Weights of a small transformer language model: MLP 1024 tanh GELU, a variant of Adam for these matrices.
MLP neurons of a small language model. Each row is named by its layer, matrix (up: input weights; down: output weights) and neuron, and shows model dimensions 0-127. Each number is 500 + 50 x the weight over its row's rms, rounded and kept within 0 to 999. Numbers have three digits each.
After each neuron's rows, "fires after" lists the tokens most often just before its 100 highest values on Wikipedia text that the model never trained on; "fires before" lists the tokens most often just after its 100 highest values on Wikipedia text that the model never trained on.

L4.up472:437482378475573538544476398516532500491508446535482376540574595468499575557428470420453527541461430532448522480515454514497495569567503497460437464528501539460551518438547477466487470426527485448401444547492430443465490395567469499547482487515464493480443365570503469481499510493447490499558533526405541532472430610549513603477498592524582518435392597506514492441500502502435579547504
L4.down472:465487510471521428573439542604445572478473514399465480468426481554415518504478455478547507461447496539438522491571449463407624544525519563495519473519472513537470483449490496537511499494445503445516496461561484419426561490491516499528456465476516522475513531377573506574475450456543485463537524393578510479552495520550535558461412508600511493569582442522540495463497383437538524451464
fires after: "was ", "is ", "(", "also "
fires before: "as ", "by ", "in ", "for ", "to ", "that "

L9.up764:496538527400546471477521470554445501600445460522565511484479550553504516519461473509434420587511515529557479546485525592428475461544504500450490463529535548433544543572576520467508455503564517496479383491522480444482499557540403448463485437511541410449562503447520591508480541449509469460500442499451539439495501453491456557457601531522432429539366485416554443597508555459461543482532
L9.down764:491531584529532526584528568529537464572435488488455397575398524471543584479486517506535380464471448573405465547572489570453408439465521546534451534506494478533541430477474484479486515445487452543505510510426511511559463426544492537558558516578490457538594554512533514516482481486562415467450523439414570519574494492409469476560492549532608478445553538456458487460453409477506506459419
fires after: "| ", "′", "\n"
fires before: "| ", "″", ". ", "of "

L9.up1001:569442517462516560476544511506571612449520563515537524435484493516551428489431481541517488478503458565524479507457459505425480509537457447434521483485495443476572530547583412477464440559530531428527397525445515454510516592449435453480528474520523412460507523413493565528487559440471510551490551519511532482534525547584459508472564551420450476527543473560584526525545455468526392536494
L9.down1001:488566515377585511488445429438557587473461515560454472489514482580492477447484459461469483528506431535447500479522528477411521561481533542474451639545548405548474420581546505501503505463438553528560572457425529443561508426570448550513483545420577490532512581514486476445485497488484521505481555468483513545570506461571465498540465510462552533540425514429502604525571533517458573464511
fires after: "| ", "|---|---|", "|---|---|---|", "|", "\n"
fires before: "| ", "|---|---|"

L12.up607:501538500480387557477541414479425421533475540483506560506522479478581552493528477543515421434499379533500498468503518484559525465496423469502439523540512541447473575474551446451427428392555482504444417485509465532485494583464414519466556500491544428533519474522602514460526569429491517544551432584496487591579417539484459432534412545590481487476382443521541439509434439458508573406472
L12.down607:524502459477550339572388428548488550416471434440536491495553446506460444500458536595460563514524565495522502583596484540455521476521472408463428385529548463445493541571581547640551511480501470462493584518552528423515489537521518548601397531418497549583517581472465475528439550441532520494613444446539551548447526554516491489460450564498539576448450410517542441450465520409528446538519
fires after: "| ", "- ", "|", "W", "h"
fires before: "| ", ". ", "L ", "|"

L9.up89:507525501498467568524456507478528557500476544564602550413443544496516485549481474505461566474524560498599377485338529576450513512517443590463488580545456550567393516522407469433486549537493563502464560527438482486496594546540497450477450495454473487414540452532504509481576539407435472494476519417543500489547458441444422500516529450436525392459448554467498483454471542526502537481510
L9.down89:468550452523538529554565536492509471522475499487462403534494456476467616365468528484530484513465516546372572684538443465578520476402542463442569474441542454575570468504556466592506492469443431430471474438468624464439508463452433578471410478475566527505597560517520454463414528537552553553500472544491539440488492535512548495553437568505559515530458418396483536594576463481455535519567
fires after: "| ", "(", "alone "
fires before: "| ", ") ", "NH"

L4.up951:528474432436503522496430570463368603517512541506424418527450574513486527495487538583421524469451525431569528475456579557442355498523557419430468510475485514459497465417600542414556520575561552449490489501500463386577479542463565521456429465518540485465433482513519458572498507526446455556434452514488510492553515526517484474546502523456470478484491501458546519480475485483500394556423
L4.down951:557521518527461538468469518480474512451557520523472516484469528514502485424444591569561505570436518510507498480343502496497463539569511428511475518474483566444571539541523603455447510541517525456458437507478509453526483538503590412622523493519505649485543587529510409490525532506497498507456572502500499570485473488494555498543437541606577553515546549518575514489467453556523529581479
fires after: "- ", "==", ".", "Early ", "and "
fires before: ": ", "==", ") ", "\n", "and ", ", "

L2.up389:509488475457340429473482529449460449485461527464503588501453574538525465524533465555398438498489483551517513435526535540400514493472515550499431469546517528461487379384603466444456533436497499581476520511534547610517482422539433452541547391437485524477438556489504444499509451512537467523557444524523509480484554491475485492485533500558445520584408504507569484544448463431519499434444
L2.down389:535466462488522524475495498497517472455482519485501432489464556518533512563452482521519441503457487546554508469440552497497456519474397453513542460503539482548470432460509469419476496402440425480470675515526462508524547497562477548593529521505464454507607488475434514441509467493514382571443518504561480477544493476536480516488516510446454507524535474497484448517430566462582562485455
fires after: "| ", "202", "\n", "–", "; ", "200"
fires before: "–", ".", "\n", "; ", ":", ", "

L4.up446:473535570438528506470477470511401453493599550525503507456488464398548462411524544524470461477453563433467493517460637510435460391555533595506584527519556492542561434477497489486512414457551474494517525524593494441477494496464355476442516448474420560434539491590527517526557435507525405531409433605544563553509491501505419514496563527518500459475510541478507479479523508475480496537536
L4.down446:449609499479551503570487471429500462528535514521493507553434510535536460400522586547516508453387467475445534471555485482445480493574439396604486542465546500531447382440498525509449454533432552509444409495537504577507464465499501464499574467471531506461508428493518535574432482485478500418495491540518493464401497476454512424536564549597467584449546539519494456443620524468454495466463
fires after: "\n", "- ", "| ", "(", "Total "
fires before: ": ", "\n", ". ", ", "

L9.up303:444479498461369562510555517491470442422504489553417441545610386516551464454431484491536526482553417559524524480529536462476466551536489425498523434496414558506575485458562517467427472535526411530484568415487419440513295479434554437482534428467453493576455480467560530491440579598555440551480515446465422533424450525522524580529561490497434447497621511521462489462581415606501497486461
L9.down303:438520466545587605554497477455540541545445499554449414534524503533444477450544435459459557442561484484455449532568507528529562493483548453402511477496548524593467662497516549546571482488474599422419581440427442544630488479519483457441403536487510486551639434453488425509471442432542478551602483510553484507604524441510532494504502483499523468487462469402463514564471490573592486506532
fires after: "| ", "1 ", "4 ", "7 "
fires before: "| ", "5 "

L10.up937:503464439443428492419520458505464567473452543444453412439510517546519487574471343496424444521517545431570476489455429530426458479502493472486461458511533457501428567471484582478426456519523496502527491471443430539525499580480471477451575391509485409455598491449420464472494541511479484523466452544512519405551478533573538586619469536520469458513518509558564491499407446518517481475541
L10.down937:508433489498447401461500510487533533526487520566483488521542546573457466483596455497484393509483539478522496594532418577559502550423495524538538391541472565481507584472380494433414584480555469566525532470475479479516442487476471532568520416462461505626536578542514511456489475549529551415559492509492513547592493433471527464486496510503542541531526526501501543510469499511473478464480
fires after: "°", "′", "(", "N ", ":", "| "
fires before: ".", "′", "″"

L9.up135:485519497489461469513393513487499571496494515584584564431416595528493484579511505484442502478485502494582422460407566570467514556559485546492453573573463509495485535500469499466509588543587562435555524483504511445463475543522471485569482543487562473494480465474552508442606532498446502467481454513546597526485473438391484495554428487401427458442504560525522494446521549446500465491446
L9.down135:448565544518580526541517402511549432451515517518496476504530506479510544418544503471590514434482537498474500667582478549524518447457535449510510562475563590557583500512491476534448481430503526477458467405515530451528553453512456562410425502550495474588593479557471491505467487435467472504531529470545463473512503560487562483524511490378502437498506472510543560530511528455514465544546
fires after: "| ", "1 ", "-", "202"
fires before: "| "

L9.up305:491489511516341497477432461480491443386508503483505556420532523524562472611470467502426530473473458465553390406485459537389422539584455592524479457615426556453485444446540521493496517492571471591590525518525435436514493542565510400520548486481550453371374534520609560545538501443491458535491495449498521539482509448442499468507472425511448486468542559580514498470519494430508524455429
L9.down305:534512503487544504561478504499508564489489473440493565511521502453439515492557478478458570534552558484482458506471515462546563512446477496455600544541547494532493499444537527556498563501429579452482476484497499491551515489516464510519323545539515521571657561480430502477526523459437488474496489500475402462582462530519545522468455479455532372531460334464514538491530487495489481608560
fires after: "| ", "1", "2", "0"
fires before: "| ", "1 ", "0 ", "2 ", "–", "4 "

L9.up358:568557430405450576474458457496488494492543507519513493418444558554489510554499540433434514462533465493569468536489571486491470552472494554516499571581474467502435493441536464471373506464465521478570521561575439467478425542581463513518511446480507444491522468538571484459434527472490521581567317546528520503490524539498463428491524528552508408386476574572553557448519499488528563428557
L9.down358:552545491503525500482511507521500514491520505520509479504531533490517519428468481457490464534521515510542514497528471498523499490466482463446504535534472499493506540488545516487532470470473503508529492531497516503465477570521480480473457459531533457466481498531505546491507539531482524530537329509511515506510514494525453478474513471483506531520487514505489500492522393508506526483500
fires after: "| ", "–", "|"
fires before: "| "

L11.up127:554609467523433494413505454534537483489562452484382486535410574521496493413481490391530540503528441485476505510424436452430448533496472543440456500588462488569457524502524502458542548363500496426508427541437448467545485548483547555512543528526490440538509334458543544370530481441520482548439489520478494510512532540529511521419485498537462439508517545625556468510525499591472486471459
L11.down127:521461477532499465440472479585486542541461568480486469483560575446489448509493510476490579553473559406520527445537500562448579463497459498542505554500459478497575507432459491545547457454452540481497513565510510504541383511501530468573466475420501549540454509506537520587457447541420483453543479498519328462458518376474433609485599519467471482499525568486503540573487412525456413538538
fires after: "|", "| ", "(", "Netherlands "
fires before: "| ", "|---|---|", "|---|---|---|", "(", "|---|---|---|---|"

L9.up106:466520476456491459566397552499571520532490490527523557438500495542479505572454522531477520551522479458560426360459589507474439557625490531489449502545455514478413494520520443405512534507491515504647527520542455542519507524571473421594575483491525521444345574488459594502530530499443481437508534464526477495541530426406503510508490517438453448499551546491528469483527506455516445395454
L9.down106:546561566554552561541473478477528488491525501499532633471466494438490492557543508504480591550532544497498391672496450487517511513452513525495457513488562492546586534430487517564477477508534562541489524473506591460508529457576509443437407542456596541535590479547550492503480538405541604525517580480465524498539501481545639489569458499371505472406554353500523492549461493448486409599550
fires after: "| ", "iss", "Grand", "Mid", "aug"
fires before: "| ", "a ", "iss", "No ", "("

L4.up864:497490434465477546400453522479493463530486593520500451511491464484515448431505584512379518486489461450424503503491577460518502384559509469494513526537449530494562537454537474472542478626579529505431495526434544492477471519528433461550448417466540539433464484464511470428500530494497470565557491578527555533564486490558490492480528520550479520610429534550560481448537502459601371408461
L4.down864:485518599507468577502509578523417462465476507427508473584568533582497441460527500544602531495450487510518494498467521482489452591475548526528578555493490390456447514491469485559445441482567371419359525486533500467555423497540518538457514390582485492603423485413560519492472459529470412473501521437557482546560504559502484457432586486491482579525398510501443510445489534552538537460489
fires after: "| ", "by ", "("
fires before: "| ", "|", ")", ": "

L10.up447:529491461536451565546570558520495574473529569569495487516476516528434579502458519474441547482450593474506451512444558489457484546586485467462489619528426474464513505555552466549461507506463489524546525551491441517354453552496415444499409399429472385554525475602503460496451511553573486584509434483542626490449545572460455437537573533413495447503502523558536477505470436373487522521552
L10.down447:545492479495475598445583515497473573532522499558487533534578445485472532483441520522498517439504523456466471474449507527483519559526493475494465558502465528492538506554486537505458502570450442497554554545479459535446423553515449487486459378463462478554473495515502474476496474459497459575470296506505497524467500514534452451602548537506528466550495535526578483481487448466483539509569
fires after: "|", ".", ")"
fires before: "| ", "- ", "The "

L9.up495:457481499444517493545587524465490500419645542499480574566605569451517521466451512442409500407464394573542539410486576478436547478499474570484475564512467418442572568516497443535453439526521532568506466466492547485513480486514435405578506501521469523483479535483517588429488615534430525534402492514494513536617454565517442476454489489496389488564448504572504505579460393503401471445557
L9.down495:507398515517478492512485511509573555511500610498493521506479480420553558502521588491510510525456569478440506457411555468485500529495570439496534529413481436437602600406581513525509479482560484601593434503514544481543432551585514525540414573511562499458497524582540543513449485502577476523487495467495524564567536567422433489468439516499405481479503489525481527544465531511550508448530
fires after: "| "
fires before: "|", "| "

L7.up347:556510484411511453513544477447444592468532414532477521431533531498508435474494507505494475448472486535526546489497519535457424532542547521454443536474442593535549479618595512512481515479583470493497410545601580514498422431497409476486425436435547490549462503481420520537516508525435424466429465603546497483494488527519535436479546473532492522508497568555545516514502480416474494493640
L7.down347:494546476538509518472502452495494494530509574482450388525495341472474553478506551490512519469476522572477475581594528530482489502524515479571515625386496573503548597516509450491532498397502542499461557452500531508420492507493459581481466463509500448572491513514570476502481487471601512542535547454499544485457487542455337476456522585466483497486591495548451595523556562480485479506538
fires after: ".", "|", "\n", ")"
fires before: "| ", "- ", "=="

L9.up5:472480568521457578521412502442533504475494532583551549477560595525539458472465450573507543531439479475563521514462465552489522448579472494450473615519450601498510507525579478510511520522613450443518434507581541491401466487390393417486467475454477471477462592485473552567525447433487508460460522548464522528540511485500502517472528464392451435524438547524575496466541407367475415527514
L9.down5:538524506499629551522579512505500518546447476548442462494514458447453519464542424400508467484534560510470441639567514460485572454467478505520499498530590531538521515518534596513499501464378576526437529450470589510515599440526524499468365508595483495509676464516490510534467538471569569535540493526544440449568459482454519496467454519500517432532448414409515519532525529492534449518503
fires after: "| ", "3 "
fires before: "| ", "1 "

L9.up62:612558524463439404472468504511442512526466568504477413513459465372501565386524446495501482556464503403446527552539448526519428537546497441425490590575406531494481513448593515518525483526563509395469468505452492444439436526493490547562532448478452464437527469496630559500546521440538512461522495472494608522434551445565509493570583541532502469491512527490497430476500482524604498514529
L9.down62:551455455590449490556550567608600579445415492535562389551526419373358463556476603526469489503531467510555493503521454407530502477456557493533512496502512439489498471522493523447478466479491506551552461587511509488539572555425458458581567532484423510555428556542548468484466517541521547470433397510464508548536417517531503517497485540532547526631518532535458553441406510470473508507552
fires after: "| ", "==", "Length ", ". ", "- ", "Notes "
fires before: "\n", "| ", "|", ". "

L4.up667:544485398435502538521450458424452532533540511506490496497474522397566470427423476536436504474428613557518548497457554595474448465481544540482543607593535560516467414484529464492522494542524524412453518488528518461477475472480540474503557474535521441536512457590475535516459534447607522510421497539483535510527536553470434505483562522486430443509388548491591530476452440537440520510385
L4.down667:425494437527420525548589441555444577472503466559595512484509478507510439444458493504562483459422542484553478474464589452412461549488528458533518475555503483480523560475587548515466518584550532537517445558474513541488473560416556489528543487523453568464483529507478369528523467603486460458508416512514517463415567520450413540376528535472379569428504552499506544441512584543482486529526
fires after: "- ", "\n", "(", "| ", ": "
fires before: ": ", "\n", ") ", ".", ")", "| "

L9.up736:587573519528531508467610522572488417493512536442452465551550534445405495492497417480485381524528411574532625448546534474473459455424471514534504454541503512377525445388601494475496449431500452505424506474545473522454463448530528456500581421489433455436393497482499507476417604590594530544436525526613532543479515543401455480477536524599509533508557515490470470484449488479517458504491
L9.down736:491529506503467543504578445441536536521598528517474501522489508446479496449541489576581492495483471497519551619486448526503474455393543529497537471484575566473513532507476537528475541393503537557448472494470479480456545477531488534536397506495428429595617455516467513497534517548558564571500589501542544444565480523517532552605492497416483381584492419452612455508480509530488436467533
fires after: "| ", "% "
fires before: ".", "|", "| ", "0"

L8.up317:410574487422497539543497527548529466465488447533515567458509606474559558583503523497498477428402504479591562376497494480512436526555523584433475517508401447515492533451558470550420454474555467524404474468534424496544440538561439475494546491520526465515401459435480513446453513421410477571547574542572492469554390434567454487559538519503467470500439526505566388464494513448506474491557
L8.down317:388479463517415453511468410589472481579456548486575454549459529518476441532418500437561479450428484497455502455573500530489491476454519621443445500527506461540509424466498467496457599477473542553427507473577526452483555447467527527546579558519565522551457521474504453528475506434575560514486516505452558489513485571462579549534494528461476569496563492524527514503514572447481488449472
fires after: "200", "199", "201", "202", "the "
fires before: "–", ", ", ")", ": "

L11.up757:507441520544496441513574479460570474489502519520473560427508398374546549456517544520468476464490432575457560438458492549488467425524462510509399467540476471496407469478533439477549407470521469485437422487535453509516474482549471374500470418507522535481429496511493510445432511503471504565400478490582433505554533582522489523490498487488441479502501501494499515554496390430544537470512
L11.down757:467508500483537441431453408557484471553545489532475466479480449560599535534505480483498571593453521578466493485482489523485495513612486495580518459508466465493478526538585543596484416494472543475460561555522456522421437515466510536514545571539478462477559534437477453462478492490462525450479438485531497531476533499446499549564450546396482438386546459422310489525498597530563506446525
fires after: "| ", "/ ", "."
fires before: "| ", "/ "

L11.up24:590550444499466579479588521461459574509586567624527523521512475548456575474437539535416520400516514455469436495482597562389554573526515442488548567516402480478580500534570575612491466504467508498545504567484468511402463566533455450479458447436401425503516477565523427509498507492550527594517401456497601494499509550437426449567546562506509516495508555552523466534363481503524546458555
L11.down24:580512466516451599446522539522535624485542532543533465481540415465518528502401510456461513472495486451509476480450498526502519584552503475490487604544409476494537486520551548520436470553449450468565572523536500513380458582513493504502470412531506410495475488504547467475510542477519461554488343528483568520466506526506361414578544512486456500532469543547489456490489448474506527440520
fires after: "|", ".", ")"
fires before: "| ", "- ", "The "

L11.up808:502465511477497507461499518561495524425508555561443497500482480535556472516458419509484452475530527552491472512564575501488424520602494547449512617568427603535591476665539555598445532477510462461522513501509573498380412481545406399497558450474450447553479480437607563503464529410466490517535401515563624527412494487517494499543583514566418479505532591546566497498523447493508490451565
L11.down808:527502485528448619503477492501480618476505556516434509470521454528531497499520499496465508526481510501502441570518483560518473555468516396453441663510489470504592526565475516477415446482436482522536509457499486476518523543528513451501455458497474515597516464571594558507539508459461464508528412504590632439505523520428473491520522495509435477537511542444569539484477536540489500483507
fires after: "|", "\n", "| ", "."
fires before: "| ", "1 ", "- "

L4.up593:490503428415533532535501521470460406460554462499461577420522532436488484426526510457448481489470483512515550462469489500479574469483414514555455569469499566572447567554589423466462471386530542498503400442606531474495548537588503402525496466517508555499542494596571504485439489444511468457542465651553550556564482490543479539453509497572459473512522585563504410508486529529575484483530
L4.down593:486452568484480479556550497500507511499516525528524541580525462460411509504568530528469482428440415615587514518537519554579505599501420488529465464426455513519457554524478506472430468441462535493513457485469512452563483594492527500546574457409413475598436579441449457470494342561508417440565437519437444549442505537409522487489478610529409520599544515443464403559528451468493530495504
fires after: "| ", "E", "Ultr", "Di"
fires before: "| ", "|", ": ", "50 ", "el "

L9.up315:516547484490426545468465519428554542506475478535478553523447504425529550538519512488429522493470454444551494500553534500487367517527524482436448607514517494474539575470474512537461466567510543445502489534611474478510458486503513446485530450441553549455458497525538452551488491499601484549368380540527483521481540509491472522505545577568452494471474504451565437465471500467522558538488
L9.down315:511496543451590445466514544508439520513541540536501564541573437487401469530524506462549464583504424565484470467477538434479565496487409506562557478485452495385488468535494454428537490425510513568584484462379495466458461448566425521504467540463463407519528523518504568468467524562437501429561559404449527477483407608532424498515466516482463502553537526498433502463493441502501500534477
fires after: "| ", "No", "-"
fires before: "| ", "|", "=="

L12.up350:545493516510509613538591487534449483463551473539527488497472468523365513438445476437505553509583496472548474452439474478391476518547503509510506519450462517441520431474523492493462478473468468520551503467489440467480492487476548469516492448476442546475532494480473501395478526507555549509502437594470466501514421493472480467575574531535495459464536569514507566433537415443444481476533
L12.down350:501543532511530453508497512489494496485421552542555489532493529440512498459518517483493538486540486484534500459481495506464470466507512450507475509475427547463452511464478510469547506512456502457492527508509463510507505554527468549503486508549491481501467548522553499513509471500426421476494551508477565517532530481515569551554569489551495486525523504499548467552524522531496464525485
fires after: "0 ", "| ", "1 "
fires before: "0 ", "0", "1 ", "2"

L7.up38:518483524481456331495481567518474512432533440508470500417497487527509470474481438457419296567463518549553521317498587560458503511545475546525514509523512548486472470504575501519467486437532489542572582532536574490541436498497390531543531430475538475504459548429449463432448572497477494525502465558484460536469482557450498469539471544594457518545490484527598476496492533454532577413462
L7.down38:547494482501557582494591430532549450456495506569525489485491521483427466484406549475515371458540509452452477559558614527526496539492493562539470512511470485492579457492482463400440532491432549451516594439506544471529551502557514463486570490493520489600555458536474408549499502494506397512514536537526447473486450437558536496522536476482586520632553454466510480473487576427527511437461
fires after: "| ", "200", "201", "202", "198", "199"
fires before: "| ", "–", ": ", "(", "medal "

L4.up982:552521493483484483484477418458384466449508530459476449515459499558500527469562439559408500620487425516435464510477553555506506430470545633498493475533573461563478518496511447430468472419416545519454460516531516495446558467531528435474452466462538545508463501482506616466511556537499490504567431504584503507537475426537494541543529505639458509535542639517536481480428459485614506453502
L4.down982:529457476534434479612516454447428510496557508587465530414445428522497479483543463454557548531473501628546567525429542557500487524523606474539509459487528425503543515549528543516511518476493517437386549520489433478421487372576585503509434437489564519566531495505448480525495513541562429549564429418501492516421506529504438541506537541458491545497474498467368418439440551425461492495418
fires after: "| ", "("
fires before: "| ", "1", "3", "|", "0"

L12.up298:506653562467382422479417477462531571538501515481594543503507539503540407570455458543487497552461479598464458540481572540539440501473496541487363512540521588494624463596554452570488505536528505407529522647509514373484394554519468431396445432501512419515459444470562474443534557449522543504454513546566509538414597496561434514440506521579456545471422491522535506527544470534425554567490
L12.down298:483508533580576483454527634603546531460470469480525446457492554492440579493551518432468403461567443627524510423576447457454501464511457548489490455508523444629410452492517574497433420435431528577472510444453538543472531456525471412550485544614443496397539509576560526483437384527497522501540469424507552426486520409432528546516493457527443449468538484499433478457449509567500462440534
fires after: "| ", "\n", "Team ", "|", ", ", ". "
fires before: "| ", ". ", "1 ", "|---|---|---|"

L4.up433:545464420449398510580518423463404461522548422362526549541544607444553552472505358578496486493441529464551471464517513523568408444570540494452487421552627563489577509440543503532430473497493423513493447508612484455486532515440500383496503456465511504507535516446507473510465543544514523506468435569484477500534475564508532482503566465588448520553632514455542507552467468476520533450519
L4.down433:419482529531501466452543516478574493480461477490561521645480568512509483454472449487507527479481503529453457518470494476518552442456557558627548463548478523446438436497518508456550520604504466414606482528524481525432506446467524591507502486524484484428534529385542532480550540520536501441448650505485526548626422540473509486494446486503571523463476483485489549510504483456545427510498
fires after: "| ", "1", "0", "2 "
fires before: "| ", "0", "|", "1", "0 "

L9.up856:493549483465460521485585485511468423539465582452496526539482544474432599447435526499474534488410500463487604499459494485501366540468492498446409594529399509522545520458576381573470494535561537431480466553502472543493420591516428490512494450502497446445509545541517541430518432472467498553462471476554610533530467521454497463478495460501514459485440486538641534504536472427491541528514
L9.down856:483598521437625578433545538568447526470550452520458536546577538434498621494509512482530512508499488517436501455385499582509543534402544554437498537584517502533437488519525508450588618513392540523445476521465500522506456528395403508474541475491540424450514437471468526493493559532490515489425549520451470523557492444528496522414523602493550516612579517470503521458503464546418507511440
fires after: "|", "| ", "(", "\n", "|---|---|", "|---|---|---|"
fires before: "| ", "|---|---|---|", "|---|---|", ".", "|---|---|---|---|"

L8.up274:398503499482502478495435517438421469454458492480396565565557577443500469478505520492469487469518443473468603454487568541567408534540537506505430517567479508519566563521513564481512481491504452472481457519512451417505437532486602381571544463528556504448419423456505472508464533530623453461535514529537506472564441464531440453492568538603354469478500521512540396459492443508482529440481
L8.down274:474498481537497432490440586512534566449399447553552457536520411493453460524433517541508463485458550527493522533421586539552424422568439600566472504485458476347525559563463441528499474481495541522562406509577470475490433489508544493530442540511506484474552511400453501484462526520495497469580460500486582505535492570525433526449470531516582506579582458441388572516381393566513482596513
fires after: "| ", "- ", "a ", "as ", "As "
fires before: "| ", "of ", "|"

L4.up806:447512541526477489496495356403425514525584593539399539472494637473488470483467499454419570506443419497493480547469529558391425515483475500463494526542553553499563514559576435514474424508515510488487438458571482524424455420542568450465496439499548452498490499522577484462600509488532446551452494486533533448518483484490535443543549504465461486504494493547556483493471509452434472546551
L4.down806:481539449519406523470518506437555520493535572585483496541524512538397577581492597540525537508482590440420499489408524471428484547442502467500408551461495524479481475526583506548519590528399565494490513512476497461550393479475399502524416510482493553423448506460534462507436479551537578541495365508476531466522559550541480431574435505523494458512643469568446574575617485526507527410418
fires after: "|", "\n", ".", ")", "| "
fires before: "| ", "- "

L4.up196:441425494600360481508548420525483438534449461531439429497612479455431513470392523432490530512562443503521548491543451441482444593515522592468497507499488541457478409485509546425421458475500475473513555595446401513526414516621509528544440499515442461458493379634491413439588538498494536458546489486461514453566525557483513530549569540561464462522512504499460567500496552483470482405400
L4.down196:461384504522443515492355599517440583469527452469490471486604464450537476427479590578459539511448464436601608504490417519544509440523546518515526540526562534463471512492464458496517472518436554423533411414513477523456478530471498598525548483504549551549402577510525531529369495446527527388494351418516493490552409478367457514464432489548451488478543477430535439505498488581502477493502
fires after: "was ", "were ", "been ", "is "
fires before: "by ", "in ", "a ", "as ", "from "

L10.up336:440553465473410522556597537464530435487444468470466493401450474529560471474513511566537452505411522508486457536498457496445425458537456466450465621490518532451530502433557538484433488503580538460544462597530522478544496566478457446533550392464552426515588467488580501520521476438436538532513419554454520490396418556489441435490531511566438457504470581505608510562516520517476552528490
L10.down336:474565509545504527537508471419524526453528564534561521514506523509511511576445494514498473533562412586509474566522428501489556609453504574455526559489529477529488499582425382438504606462533491551560602491470507437542480515458540465555546506486553550413544505437494451562488525478496483535483493568540524464581528511488526464555573561537519413495427455387447499450486608500526420501441
fires after: "| ", "\n", "No"
fires before: "| ", ". ", ": ", "–"

L12.up717:500565476412458518554546559541486528487505576537426510523482442445386464434439490491472427558513482488401545502516441467562555575454473432453540660578486437483584567444437491523469477537509446463445472478484492463502454534474405486521592441504452462502524451516606539550500432454500437489516505475519623551422544477465429564521551543503432544508498543475506473502557482557484492393570
L12.down717:520530563486504476472524501555504484457514504381550512550484517501524418589546525527369509520447492524492513527589453495564465524454529474556466532450521589451468461397536513491456483435451518471520471556477581401493522511581469401514516518530563467461477596518514467544419444445499452573479499505444592560540485559510497451502446516431462591473623480440499600550394434583501481530521
fires after: "| ", "; "
fires before: "| ", "|", ". ", "= "